Part of a small language model's weights: untied embeddings, 427M tokens.
MLP neurons of a small language model. Each row is named by its layer, matrix (gate and up: input weights; down: output weights) and neuron, and shows model dimensions 80-335. Each number is 500 + 50 x the weight over its row's rms, rounded and kept within 0 to 999. Numbers have three digits each. A neuron's up and down rows have the sign that makes its largest values positive.
Before each neuron's rows, "fires on" lists the tokens most often at its 100 highest values on Wikipedia text that the model never trained on; "fires before" lists the tokens most often just after its 100 highest values on Wikipedia text that the model never trained on. A number after a token or word is its count.

fires on: "." 34, ";" 18, " 1" 8, "f" 7, " Rank" 5
fires before: " |" 56
L8.gate484:518549485606452421472500546427467480502441437403571457473536542555440450514430475468450501486489529512614484532471559502455502557408500527565516484558475409502477487429444405509567409601480477454566455554465596533508471531629419520475539536390455488531441533586420517510486489539479473521381528440497452538495464513423487430420482424401481507497572519514429470490512462472491459423534459473581419598504554463560473524574523506616530492484409444539530495480490466473439464573526570479482524508502497458496547519499535397576458482524540496452505515454556484524427483407558497561420538561482548588393527448494544438509502510454465513497550460569431492482545588466410525436480597493479536572483509528434458582436485543511488576440557450464537559552476460420517470551523468
L8.up484:429518525534486578534457491558431500604450604492495452454576511500555500456449450491501558444419507449562443490537493522610541466522493468568530520507561483446544501472522530470449472551581496472471532578592516501489473518578490547483517501536425450452499459582510443498553505437435419572434490552424503498502531607397483456482473460582546455481518449572479473536460504523597563490548506458592416545521462586532510449524453485501544502467437523566492482499498502574517419550589595431417477438509411616547581546547485478495496526526544513506506491520499491546403504456496470498458530497476475460441592397553606528514502541418470523512511505455499464511471585514546494479495642577429520504413424476485465459542468505466497502522556545489479416524531408511452528520375456
L8.down484:545518481531496527507575474492516422540469556516496372426520532465487534586592425481491543445443517487509427524419477505548531460409459498606499481525543548565524482477474516501488463531518614535500574489489599440578401505568543553479604559441465444526504513551475493468560489442523520462449455491461494464526526492515554507409499420474521457561402529490475452466543598480548418530478520483449431538480511451572481502452442528466548518540490540426500481501580504556457455495461525521615530476460507529531529481525456418366488544422496515564426506467463581463508449527574552492549566525478569560525566474493503538540574569449507627473511548552474525502412583421537376395489601562580518511452479571480415570571532500544560593583462537444501547570429549477470478543495524

fires on: " on" 68, " of" 9, " in" 7
fires before: " the" 45, " a" 5
L9.gate1131:436492604631447482595452527531540486466525462496618450601509487438509519349542501535457560470408471526474458544562495524457582433538479502458435508510404569533585459440428542534532450467487449426593468478537521494512373465498539511556502494619487417520396518507482520489522526491454524518488502501555526443446435535383570461497496541481539496427465503525454465492484529446521493457548491502578472545479456418453524566480498512516520544488404564539597510497540521427475535468494403526448474458432557536545496432483512522436574469518551472441436445534614463607544534464458431430497467545515476501471513554497493489526451465495569556523569545485522544424522496502495427531546510457546536498529460407468463589540554468468459514456472510508546461559484480503537470529438493
L9.up1131:501580414553612517447559497537505447491510547536493466504396495550493558512499425550532582467514470531574505452433458508473444577429479484483502504439493481426499447552571516513508531480453509512505521514591431535477555505570404527462452467587515490466499470440509460516473526454540491512630319421559433461535489506479465489443588433512420535514473490502539509529531473461415444455547411458480554527505482570475469520444492544461460491443520541556453460512529438541498435521559555447486576511547475549481500514525575467452506510531536540381494531497568498504432417518456437447466543479526475542554445426431549579491536557490398545503491515440504534470501555469534454464482515487338363546552467513565536561541449473498596499474482420588519575535555512475533412529581520
L9.down1131:617590507561481543491477470552579506468419531459427497504544537466463575517546535557565445488473514508563643436459568506489602547540448431505598493541500530512407506495507634504545532419543495442460485444562510493556491499504499493502493448536477457496578488595485510528597434508452429480496534534450488561507511488492489572512477484465458571366547546632484485475494501510565455514530549425523417505456555445539559500456485449421444598631483487515543558547607496472458475527464450482498607488475389497481533467474437466463475506532528415493519558524620524510549548449475524488569563449565443543555472548523502454451555517503525577484469550611408494565433614524465401495487472552437539466618555457484434427500489548501456456536493518475473512458379571519570504514470565

fires on: "S" 42, "C" 5, " UK" 4
fires before: "." 50, "," 4
L10.gate33:448564504498557526474489452561455492464515554476499384423505456483580521488498458556517440527430470481557532525491487486518557523466528510502459579476473545532512573645486601512482431461476519458486390456512539531535533574582522566520523488451401443502455338564496585516512481536468466497498590472432551427456540602455527524466518496426501577454480433506492497491411486504503385429430467412418521485633535463435478533502464495601499583510463475487587537622461525456573479468496576513554483433452435499608448550491491561465501498614538490506552413445612527524496450470450508454556512501532509542496434448504581453550519426478549530508627430484424503578483470566466541464466490405465604542543540523480498528534555480563475417515515502443534511461494466540453598440517482
L10.up33:415468482471543536554549564465550520449586476392533592546559434578536487523540499508499535512523508458552460472546482499577454531482557542447420518480399573527531540553442558449518521496448564516532539485387546552472510600471479509501557521539480488573481511379507501444479343464470415529606480513563535511513488514454515466415530457483496626493453462410550497494439512566473486511455431493551511430601484485447451599549473535530572555452475509574453386471461502441453507439583492468478513564509496398539482565471545581538550582579527403564482474514602574557472507480504479503415453427509515511564449586491470465498605504342451473525581565523477539496463494506486581498494408495438515543492485561487459451639511498549503474450432493513540486515574525561501543448487450
L10.down33:458529504458471509424464459509573519496523434521498429512417562553531537506525487485520426522560531531467423437440533497567512482507471516568577564448488629458538521560556508538553446610448610511565567549424374553458430398542507546519485521474451462580471558479564504566560454547525440510512569458506570503508497502531566459469442546485492377444495505460538461466488496594537462495502508523558445513557447473434482486540487536524586533556417553446523467491452522487484455519374563476511502470628459457522430438554597432503447593473540518505480538535575448482529545555584497418469477496532521449486508453498483552469590495545468526453482545442427583531470436508425418446532533505504472464557418445546479419468536487504501395499433529545549515442505570560485544477508631

fires on: "S" 42, " |" 10, "T" 7, " K" 5, " G" 5, "C" 4
fires before: "." 68, " 16" 5, " |" 4
L10.gate387:503484473441447536516463468560416439529474511443512446503447461511483436499558574495472563452540477441608569503542475549484539479530537510457530617557493528526436537522556533420475534502476505453436472483454544478443523482423474527501501497552509503522395477567504508513443493503509453519462553446519489550437492548463399516654538512463504581556442438430427622440504520502442486540401507501529455431543477502393500603412527542528567601490478532451456509481447386444500332496453473439521490538484516503389437494565489561538522467593444558444527528535485549557468544578507524496513426555424560555438573510556548560522451518467510454382606476401591413553497560457458495490537480579453553504531487585431386600469535483496459489517397538499534518492519550524589516417523513
L10.up387:512506520488524545511360508566467547420423485522539511567503540481477445525548514525475514495571500431461452489449442478533499527530594456513563415456454504461487473437530591543579472463425498506526458454532497568429545558492499465487489478484481493457483446547555502521500482441581474502514549514547453479454518575605525519559478523488469468490601544532564487458568559477487490451509438473561482483468569620563511501406420446544556470401403506465535526555530497576526520465606465517427513535450491469589560548591474454558538493513444490546538603588503553564451532526395463547550530535484622493415510540496458552481547563558513592334593503504439470519516552510574426464522519527456436489412459509412532570544535512639516523489558494465521496439559503503469458434525505
L10.down387:542517460543528512555523533490539465387484511499531544498457543486509493449539416529410534560630464592504491618460577455407507506563489444506569450475525486470454480549497512503547539517521438543598437496559498445524462476484498573480482554512607470516432428510539486589448465469541481513526536615439447512618411519527496531413504483486486418469443496592495549517575617455413414455481500576473531466437559426470531561473474506557508511469433577629574511410506556480484480468488453451515653539554572465456475540503507414493436519551557520475494503561565516559508518478531574450496541470498446508507575463562471437542533526435485462491609580536534553517571547545507517434450518507494429503505472555552574513455464517446500447524522492426534542505506525522441531533472485

fires on: "." 63, "\"" 16, ")" 16
fires before: " |" 74, ":" 6, " (" 5, " in" 4
L6.gate1000:454516591475493402513526480527541399480412538488505475502474481479520513488446486614515470506518482518565505465450524492568541565430488450464583471527454567436505534526421479598476516538499420446552510486403538453539411517509431467491403532545502473486459485490520476444370552507499514463518505448428442483552514431425441461542462543504547501556401474486499468431527510505587471505570445563528512551506570425554507499599563493454547562548510497458507523458505510457536519529496466503438481427485539566506567562502578377531536427509580461483512492487545492459402541551564500488530404388451390498481547550601571452532453501501454488530575500544577434531515503551567494443423485412471502499503436441431530513435598515477478531548484487448507534462446496450521495488421467
L6.up1000:465513494444553460529408558585521560558505421482551464516463545516476522555473495564439512448451541527509550383492505461456576599425554577535497484440565442528516540391517421526436462554495543549558627482456510601435530467580435430450518459549519477456510502528588568451472496572513449517529561474447437513564440463466517499613477559496505468381558522475457547537549480475567522531445449544487578474436540428507482476555528506517509448495476511498467560504539442528502565510509488565553574500431520510513484434412505541529535472453586589520528487506480530552483592377568498507526413488474523564449534479546549508468519517483434505433458504541446487453448475533532379452473562537454494484436465434444466572460358548494481416562552476440422511535520439462518491421556537
L6.down1000:600466496517440490514475545559586529418540493461436528430491512511472482482506502543545479438471469500480457542468476460489547474431483519510548495500465502439549495487588543406450434566538471539503531581380404517555560411522450591520483500536596532519501515511553661445442523442434449481522532549511495475502468495524503604423489511475476491517456528516523478355536576533499443619539465531449551578535454482472463528469451701575457440427521494564619448487531435576501487482520563472512534470461468441526529464441473469479583489350492524524421514368481550458541560452475554455475547511495504500565553589476444490510406535582487600432510518565471515468597378452494434420501465534523500463451495502518478557503552495479520441473518446536597547441612507444510460452545568

fires on: " —" 32, " 2024" 8, " 2014" 6, " 2026" 5, " 2023" 5, " 2021" 5
fires before: " |" 39, ";" 19, "\n" 7, "," 4
L11.gate696:507545509465466514409473462478513553519418509598509439473493517586518492549452514416575508479528488515562490476597493596527458497489491558487545553566551466513446481515527458523550494516460551545502471468536464546597431507484493470477552541485530456372528477425557565521518526495438453504513532481411472441609464497485423421608429490572452521574567538560496512488403521416502452476506489589513423517414445509484462493462525439521465550488465508488461538571515515377562477524539496369499542421397548544542566534425570483489576514445597525519533503485563477481541447513509441554578494479513428495462498510511488522447529469534459445480682450494457556547571533495569575408469488503513529436468570484537538540591410529510611480505522472502448551497505590504416581501421538
L11.up696:506466507419538568484500458484607472529484482532532419424487458528483542491546513473523525547485411648503521428547572521568548462492453531456525584578508535529449490461467415438576490545423586542532506529523424558602404517528446586510545559486416472400499409465643493572609510439431492482463533522547431469487498501436388464532423531571446396509552531504524522488409540522502525484504511617522469439445437613492458492467509444518551479473423464433447540522467524435506520576474483484551524414490514561523529460439526524496550524436520528483475529474504472501438409557515575519551501494484502550482572485576472472441506440601430518456555521453478551556488426559503538415500458502490503405504518512484479449577450427537613541417425488449426582506468503468398556548462611
L11.down696:570547583465443534573386479488668521556506457576516458529499497409432504459516554511596532456547511528533543465437507490481559492458459505472586529499503515522432533633475612569499498450457494432438507423544621488448474550473497440499465476519505459460513538481494519566453555536586572529507487444535485409507495475480529509526457466468527483362400483439529537473484592595473471457484515519491504469555551551574537560518522517410559496410524458502538558472436408498448468497537483508474483476543440544449500473545593489508557480448575411515521436459493585497474432462640543400449448555458495467532519508535488512508591423484492557535421515511461438558426501462509459453451487480513510539548481469588608545475500513513513503483533483442525491491498517477481497426513588

fires on: "." 27, " 2" 15, " son" 5, " GK" 5, " 3." 5, " DF" 4
fires before: " |" 61, " be" 4
L9.gate1153:413499508568535465477475553465491420502410481528470426479522469472550509508479501468471469486618539404442494489480537485441551490499541512481529469507526464528550494457430527535498565560442553454551411480517411479453474543459416552509442511565563447481492447487495526475516443594455538485464470526399468509437468424497528474418531582502481522401462364476519441500471553469602459515467495506524523509535539527545626450475488554499474607473515464506503444604597548515531489512482677582477478469471510402419508543512529532569562511416511468490453520494450538529578508480428410574556560530443585501513436495461496528446581487503397636511527516408419512518535477524468517540534441551572498565467489540491399613476585467566561505515537528474506450483427482431463593548475449
L9.up1153:461547402577545484514427489558542437552522482569394481381560581467428514507501489508489549539591509548636435457489550533483485556375532440478525474531405546528525522471340512586466553599499490466495503495560463427453385474456484558525644449508551472470439512546604448431564416557462499457477453542447419522424442520499498485425476541454492594557461385475523484442427479518525450442443516470432488521517509555558426454559537503464565514454425467554494500532487546542462465546384521588465497472543514452489624582496617474559512558463554516548433503502536491409474505380499483510511547480513526550562428549566482573443586455465440496555459537488484516466486566492501494551498625457537545542550477538583348534532497550496601460488559534479503546503379544522463533510540449
L9.down1153:494499490532610400509463495465528539439402468577474557448577527475450433599447489456431397555478441437493514534506505526610496476538521543505501556498464483484490436466465531593487567558479491507478502456460483451437533440529518542471561495541468461493446558458547483518564464450430484496447471560488489458505534490494507502553546509533442513522463462546520548479491558609598480488428501493383495446470453455536525508513397534467629467417524559547438406506513478552524546518430498488601520515476529508518497621507467476616554509415383460516445569493572558451520491554448503427554498538488484475488631449544466501510596503469418380560415550557530457555542498413448482531426469493533510532570451502479567481484525484488496417462452483539521495572602423491482466494491530

fires on: "\n" 21, " Party" 14, " Team" 8, "." 7, " Year" 7, " Rank" 5
fires before: " |" 61, "|---|" 7, "|" 5, "|---|---|" 5, "|---|---|---|" 4, " 1" 4
L8.gate788:432498464451565486522562565446552537478432510517465457425592542500562477539519490446457406485530487484482469558451554446589506583475502460518413444547465511462546526421581564451469482433514578480527413570483514537543487394519475505443495509590484557586499522499528464505484535513421453539425504499485445614624488530530509500490526555460522561560522482565527564455456456452505476509507391414498497440617448602438615594523498526451503465610461515499547434518470529474544579456573539510505469537520581540533539490529434442535506382530408503457461566515608516495465481461550534485508553455509466409503499432498536531448503432483528421521384518523495484434488531463416453491515491570543561470502446481429526422479387586402482445438531519494492539489471467531548524522523467
L8.up788:464478436467479484420546514347493456471350545477495543433574518518508473641464429495548489556465582636526427527492458526531449405473613607466518463498512558434478551489523515418449490549519466418552475506409506530547515476429533546478470460590441467547518564569528466489382503484435462495493484477477439462580480509497513515536454513521453475390519542572520524509403441438499563551518407614492505520518456526466487507527473528537547466538497420456437542406464534461465530500456487538426511504479511522508588491549483517567519521411567503505477512463415480541594537500509480553534558553469468600591539420507624361480436503576468494366518572464517576544475479521614501448472491484498448586415525486471444558493527428541493464609461494500594413554544590415462552500500544
L8.down788:525427497589484408435490500461496558532532554493518515500438526483506543492433577505400586456477644425504409532507514479600461487493570553538497543532435434524517453590522529557531505565440608510465538572575579478512487520500446529459419431430472437469549417479427455496413569585485488445437509525497378432548466482454520475474482504513525478478487465540532572427472575521508522500483515530570468531573568539526513492502523591477451558478524409450443415407534511578458496508574443548548469516479500542487481551558567571454463535462527564504494573565485522507528604455536466474526496462495455503507569549488581470584518524527528491505461477478517494516510468489536405498429518450569489496501521617449442519481421482525550459513537452488539442502503559587491431483496426

fires on: " " 19, " Party" 18, " Year" 14, "." 8, " Nationality" 5, " Role" 4
fires before: " |" 83, ";" 4
L10.gate731:451539445510526526467489458549533525576523448469589552416418571542514509586493601504531500537492515567473556469480553506491473610560585506443544496488525538429541509519538643446438507482490549471538443547478502495591485477552504601548513508502424527525514519515527435508505491515521476479459563385453621469426420538554561463540622509430466462432474545567481466480537554508468527544561537457507445571562550518400568470565450547483513534525509459530476459529437474521510534520506610498545530489426596467532517502547528532473476412540422508500455506527558474576551514448621559539529509557511531483545522474501518509494477493561459489508565544527486492448514490468516578562510480453533507480392474430457501542537498520514441540461467471529567472599495504554439563531441530
L10.up731:494536426490527509427481472500536498490452449429607513550456549558560467591515479505508571580507497566476512471523504513505506570491492492477574411503481526387560482520518575456469558530471560534619528530536501443503488511523547613429447517495401524543526429513457507557503559498485431514433543412466459453530514557488513494583522459491546504468532460524430490422449520482441487509451533510452512493479428531506537539533513525500530540497551464498405499510465464525532464543465498481523509415465528494464525520579535573574427465449384523454514529524568490595523529403527564507509546550472447487507465437598560490466568443566487542508593577496574488473530490390474627513430563474548519457454495579513489482478432486501442541431425536397602447553427556435476469485523515
L10.down731:538533568508580493376543364493486460537498504481541524488559546464526548556518478532539505490548516474504538515609608418446431593515459476475499554441450475471562476669493592617403503490491492431572573520532459511481573500499528411434444544491492534519452475580447550497561492428428428520525456521469510443556522432518480450497561502545486446407462519512480579535448527571513485446443513517389526565537507561520487548406542514469572568486492507478439423538471499571521587471521540530495512603490496523490531471510516512489488542509518456529479585489508528614382562501447495522515469405466401490474541424516461496473474502545481620503524480476533542519554517454495507606473492408598519554568497466484455474523589472581504450553519362486481550544541478541474490463462559

fires on: " 12" 20, " 1" 18, " 10" 12, " 14" 9, " 11" 7
fires before: " |" 42, ";" 10, "3–1" 4
L9.gate606:488495447473462485479435569427515526419377556472444477593538533557499410481466477436482599539534426506531545490517598528513512482502492566528523549567519444565531472512407627459463581509501461486502531482421533497486477468418613506552466444462582545538427512436505540546440551592478557545417453490559415459524558541468527400487526401526445477434484519476564611422560501554434520540510502485508489552437522422516527467497516554532580419462555490578542521554510516501471411577511552419419579481545562365462422551447494439498430551484540408418536506562489498544480538555609461478584479513454545468456523522474425466515484471519446532560528501506494496484612536569451549544444460476457580494523563506532471554564507504564515434445482454550424512407516507423459492483625543
L9.up606:522449515550410569537461498503450466461495524512398438499461511615598515514490468523409507534506436488486494570549534543526532500556525588499567482497458452483598483491488540572537437510557508471545464494557467418484438613463493451455477500483494471504459520545470499497442486468417423410476510560553458493481514449517518509477479442501553467426443508448538492573459521562526490537463605455589475423502545561398469450519430514442577493434536470493515499509528503434549468478446475480402528408455531578503442524532408524563446453461480475489573519501471423543495591445488477469569484462516454544537470509490489524584457416508484491516566525551522452494437410441439502532469461617527455512424557509516499445550542635428567477462565521524563508516533582450445473577510437
L9.down606:452468426488520371533523512476507474516514499559385441561510464412427556474546517506490515498489435511555457456500512550552498443473452517530539398506489503527588538561561453554438564545425431543497463523495614508501486521526567393493403516482399528409538561466518582541400458336490468542495523400537468470531456479502526479385458468505453381454434569528492423406528436480505523498499471514515457432525538556467458508535562500526452525576514443461403558451440455446521506537518513549529430524499511547448486491554607422476517569522507510519475547553460491452411530533479473534512497440586607399548456551528558457498477446602453413491544503593541525564486406534399479489493466494510434428444549485467432438603446485543569462524505533520539489462441571534472449495489483

fires on: "'" 77, "s" 14
fires before: "s" 64
L6.gate284:468500633495554507560593530467463554494417487518489577503500422583504362485495489482453551459512542448465525451521521463484510522484508492507579539428459539591527573567523488443386437490476552467482491550481514400404497551428532536581556520547471512441522511512365469455541516549522465505482468439478502499471493536487439506447526485478498542544462529532543531604581513539416453528452495494499496433515482521477413474484492554483492447461472645556544567507467516536620496521491402557432501466592519473495548524421513511485567509580487573478542447469497558515468549553433451560522465600468446441498564528545597562446517423439498507552510482398549600457518414530495526517579501611463509538494496543505440458444525492534513505544574439506520470445603448573446495618433505
L6.up284:546450432399524512419551520502512485573505521496450558589412465483485581397501488507547448534604473494516438359493431540492572434440404460497555509524535499492482568397543531406583501494467503383589547553535538501508543517496366483507550481519552500449461485544505601574348470519392454365367487560497571531528406560503492447511424495499524532519543482496473453492480522467599440413577532509396484429502491493565474441522438511386417448517568518586496540559483562505520463484530472473488494484487544388507537540393429465473476552493557496502616503514480718542430521415528537535458524532500480479515539509545500499522526546515522431539502556468462504457486468460473480470468549524509540482601545491486477439600520523497533560495455549488465423509481565475519476466447492
L6.down284:526445511576511445503520531571494522487535422544487433518427486478487418563538402483437413419494467565453552583573525551431461496556445529488515368487566460481456547505570521496499380510505475441503513483566501400454418534546387513569521535486478487517474483412474479501461442448456561468561505413497515492488494576596596399510515465609470510540542498474504538450469435562520490491481555532497441423502553584504495421559437460385528456543525495563442454499521496552335535491498529496497494508540545497519436528541518438459507494484477406505422527472508555474488516402585401452501608417539560512468510581546496540483498447545555468450497493582573492546438538484495471556481515590510380541426461571426415532487525420442465551551571481481515507537499472511489423500437514

fires on: "'" 95, "s" 4
fires before: "s" 87
L10.gate90:508421510452532467551464501545496520550495468408355495398483490533551497560491454534557596548582505517494488408599551543501345517473438468444576462487445629489535546563519567456483504519495456389431446500500468557455462638536386531512474508512521513575603582570491554501478533447515560469435506473551462460592507558423494532476628481519507511591546481521530448517409428525433583527591486510574482514469575521470414434511539570480463517525493531432486500414500471507467495498490565562527472573467534554580465518511424471492479595484503492432594490566531494436439512500522500522482554592475508452524483542577560545548506496466468397458454533502480522463558545533458431497499466540411534509564508486491501489446545569433537547487526472600440464476533485557512518593440439
L10.up90:487545509470518504496462447542466492589564449462480447445486507523593528439620421495525481490559536448550467489499612516482502524436459484454566488422519553372431487536553526530570430430368490438453507532610436503494425640552475514486546491503521515566613512544516621550507527544430509447416497518465502462538526469405418494494506560550439490507607544497507483510454544462499537458454544556441552493502437466477557566456530505461477509433540510561519405473470473504496440563457562476548470513529512515526479436494476479478534539405488549474519476484465563488430501557424526524525506512466513502518467446416513499517455443463475439458516447471575581504513504576464457480478455579508503425517421465492569426565532594509592514538511471478504469495487473564524505478426524
L10.down90:499485483444366485419520552524553492558522517451491402478505500541518462460434503462436467461455481528480531550436466539475497452476482491524429465495532427538509508433537496475550414510493456488446546486470466427457469530584416438568486588531348536528454486525519549523549517508441488544517548514466472536454455423533520498472558460438476533498494478511520530452545488466578499501500432454511483503539495539553484473541456456427545569581447546524467526490452438468500458442440450502594491511492438546526559466420544532406469494434501519541525510433558533468493601490416534427402482538481568449381510541467408499508458503473500364467385465503459482441556549513470538513460484494480561516540504562497406543587498449503541511550497450518478503431509464486413442476503526

fires on: "\n" 77, " education" 6
fires before: "|" 25, "===" 18, "==" 15, "-" 6, ")" 4
L10.gate680:473425515622455484471520465506467506433412377497556559507592455565365476493522469450463486408580390577472537496419559437527521494516495488478515565475584514507515509513497544473460524432550555560470476515573542466546421562551567423601459442491561506516429559567570468502513536530609466508465518519444494521507469521544456584604552539562526505462517502462500486469451532479581486546504436484487532515472498489528555507492503443551536502603581583488543498539506537447555467566493497466507529577581583444477485562458435546549450459509476505570585506425574540533461468443480532542501456601494455439482489493454487466532562552492412413566468533496553573534488479483463544532508545465424579537478556456489459482514443438506609473517512437489586424574549389445516455508465535
L10.up680:550437543491427534413474455562588451558426437514386479541514479521570579469487456570427404460544568411487476563477511497523439431427529485501474463368512492533520629513485510514502488448614488539465428471566494482507416548532486515511516574487526596465472500492492451546489621398521468429496543498453535619571510540539496492425458439509517487466458464512478567529567430524487443488458408543451424525475461518505479452507507507547587526470562506494425455506553455511493512544460531500496597498566481524533462604565525541430488498415463543487502501449499550456497432490526505459520464574568548575489462442613456508544541496469553473458472542504497573514539506544509473515468558402462517467542427469560535540510422516548474479484564510517536572587546551522418463581527518
L10.down680:483454426504527575426510536503541481514529549596502500475445507549504508554497494467520459543536490513517468468548602445412533541492520434464473463477624496607451525501494534542457455521477461514504558472472516560487509517518523550483611533471562464677512536530477528583524516506474548521538555508442551462477514525377449431486513499503564487509456506493503483516474491405678443449526502436470543531485535503659410512468502477476446463578472498529504525448528544469534430420528549486482475474412534493493503491473570443494479464468423446540508597406547460536661492487530573492520451527455484500473435537507494442535437509558482472492464487473515456536523421531425509469543514472437519491481488493570524469491465565507485513541568444453560411495478504461410528503589554

fires on: " served" 19, " known" 14, " in" 11, " of" 10, " time" 6, " serving" 5
fires before: " as" 36, " the" 16, " in" 6, " with" 4
L9.gate765:474474506474595502459432480558560510478391458606486395543532349387525527492569548421533504442449443530596513518498494479449555430502492510563510570452468432435431440437506439517465482528501426501560532515393449463421411477517435511495601516484490460507440530514519534504499459450524496568487439446413502512501570496532411564422502553441554433459447506372482520546497372451489469457556478507459498520520470455549594543490479495512468615564474538540468517516420616400405501452465458430461526381442460445526473513534439497539515456473437612504450546564523495476464551482448558374521581487577499493495443451533490447525431513516569545544553447473526556466422552538478522477563537470483445439464529366504528405486500521450489558469485555534536554556553406560465595472506528
L9.up765:466490483565517560502521533482543541537504551471505553503509477530524430497445531471536492508467494544496467473537537541433503488455472449384471377523495550520450563454552489458536427515479456467444510489469407462527456447668604527427533521512472505521626506530440461509484565560509593495579513493450479532556537531448399494470460470595418549450520409426484505395472573461413411600519492460509560539553465469521503539509531506557506585547456488439510522519466522557516494557508538455495590460475557559584465610524534601533511479397510473428572471587520523558557538464494543524539484513530507623490350520454475506438538486436470523533488554535553523400481490543516486484465554422578555551559513540512556523533387445444409463401582550508514546552453546524566537626566437
L9.down765:527504550553552460459442476580464464521429520535569527500560515456512502448502521554487537532485510440450518512494537488544528483486551474563465508581603606392498553460449482471526445439492435530499595477515541505538543398423488471393517525418390434407432465558443531462441463479477466488611534446465504507465487523573526519419417479546541481568474520455503513428485560610501537498504474446474448443500516533526452481568479489499462471407476444555524387513478468474484458566451512471611407485432492440569548439516535503528478545487579436508513538611588478412468606528566480542450483526487561615480484482537457584523511479564487598480513522468506461516516547644602414555476505475560486481460472460509574433461475459530514467500465433542345650573611570478482526547492569

fires on: "S" 34, " 9" 8, " 7" 6, " 6" 5, " 8" 5
fires before: "." 86, " |" 6
L9.gate379:522487465518490452516501362538526503532516477447464435503529472469506527497505497366598545452437446439588481411590513430510480541423443487531508523548451539523485566594526459445466514498510486476434538489569433444357472461495458442506574545504437556431447546610547528476472470481485437562519520471466627535490473520486542572477566537523551521572424469568462561539491546462456532463548472526554421424471516549465450477414548550456497610448480543554613474545556518450427506487462499497511461478584493518475462462408494543516462537544542495464456506465564525493396540517672526536549470543449436457528473543419535504463580470493486453407551464485501447486485556533526568540460519510419547490514429526440495445483520552543506543541610535496467508489498404453525575468486527
L9.up379:546512556543480444578519455593464517627534480497503550429467572520512494509507507416448486441524507537480488475557399414493496520489616543427474539559482419552491466573402509574455506521499482447440515489556428524408514433487492458514492494564491497491489643541563444525592411494524525489511571500428440445547514528558435530493434578516510596546492485408514467479522445511521493514557473414497572429547419501412461560445511557531481593546481466447472541526473435447478506456485477415473462534505470473485459544509498566556503532517519477426622482451511551557444519504549493511445473491494483543503528511557514531601548543451424590514455564462489506518424531527598525540524605457494459521599565530447536495515580566432489426467389519565453519549509414495514509509446546
L9.down379:463504423577463442496537448502585485582431439415523416592527626447514557484455528538421489525527543564566543497429502434441469446588488563541431490508445534481576492439495443531578534507644565531480507399505489510514545457425512538427517560489492456511568580579577460459427524444470473576529474605525465461431497470501424493516556515449542496502468466446547516475501571490578419507465388557513578440508501502527416552521418554435597597580545552455459541483478490592502422566507481483484517538555547494466426456546472485512511487582591478454487467484527405525524494515561499542470460431507577548495479537474492485463535473476431544433490451540428464560523523580588474496459565558462452497546549571422524429555552437558535533485505513431398461437491498460483518534471559

fires on: "\n" 98
fires before: "==" 39, "===" 13, "In" 7
L6.gate746:525462466543494478529536528481484571530573440460510497422510405523480429556585479416556544454506538510481482453536554560531518570376540490496564576566422506593516603523536482490533430492587540456611499488559456515454483484484481527507435511441529559509446489525500481472473454533394470496446540451381374525477511466410593509567484551506484385523535512450550494531428501496520545621524461464496476470521515516441502454545477495593538587557440456510534510504450556561576472457398551503500495536583481487473516517541563534537407444458486534418534535351473490579455433469474455491492427456439486560612470502504483478506532501427513447545397483499535517544502555509506534453560527497464498526485555459513509434396414520519536465482509515629426432496481463515553545450539575
L6.up746:526441435499607498512434474423460558507572543513464477500613517496489533468588590563418507553479526551541503501541524436511410608484497440512475449610554426512463405477477490571479525535525545495562590627517542518526492454593471514492504453528509512443580525493524447540458448565445502463507550465521478576450531466468554473569506547501503502477433479538501522471421509559449453471461381497510511557512404475503436480534490535581576469417548488497539552439490439520385490480538481571442567530579528466579488566511463541396497478467443511422406501497580523471493482471560595517512368500455474480591563470418626565444549465463553520478475533521431440510450445536526533495497593460523555463463474564583482512491505548588436533465460475573492444573432430495432525474495601
L6.down746:494569459517534567410497503504452503501429592518464518532546421499470480515506489508471486396521495477517514522513460593430527515513561508449472531513420531571578558478498517467452485470536586420477451453429468542504478483558461522557485628450439522647520496553513456558556590553485474493410475470450511362487577459494452449470500481496441483524536566503561456505549579448523419498609540494507505505528492534447509593469500544464513513466512478465594597541521478501507509593529451521523485476492509451513501447520492441503531506505559534581498525496473506503527492433481630468497514613572523557475427481389453567510511575543465556579495567586563522468480486521471523426486478576519426618507494479528449393528493563516593535601529522488580487511499553510546384555558445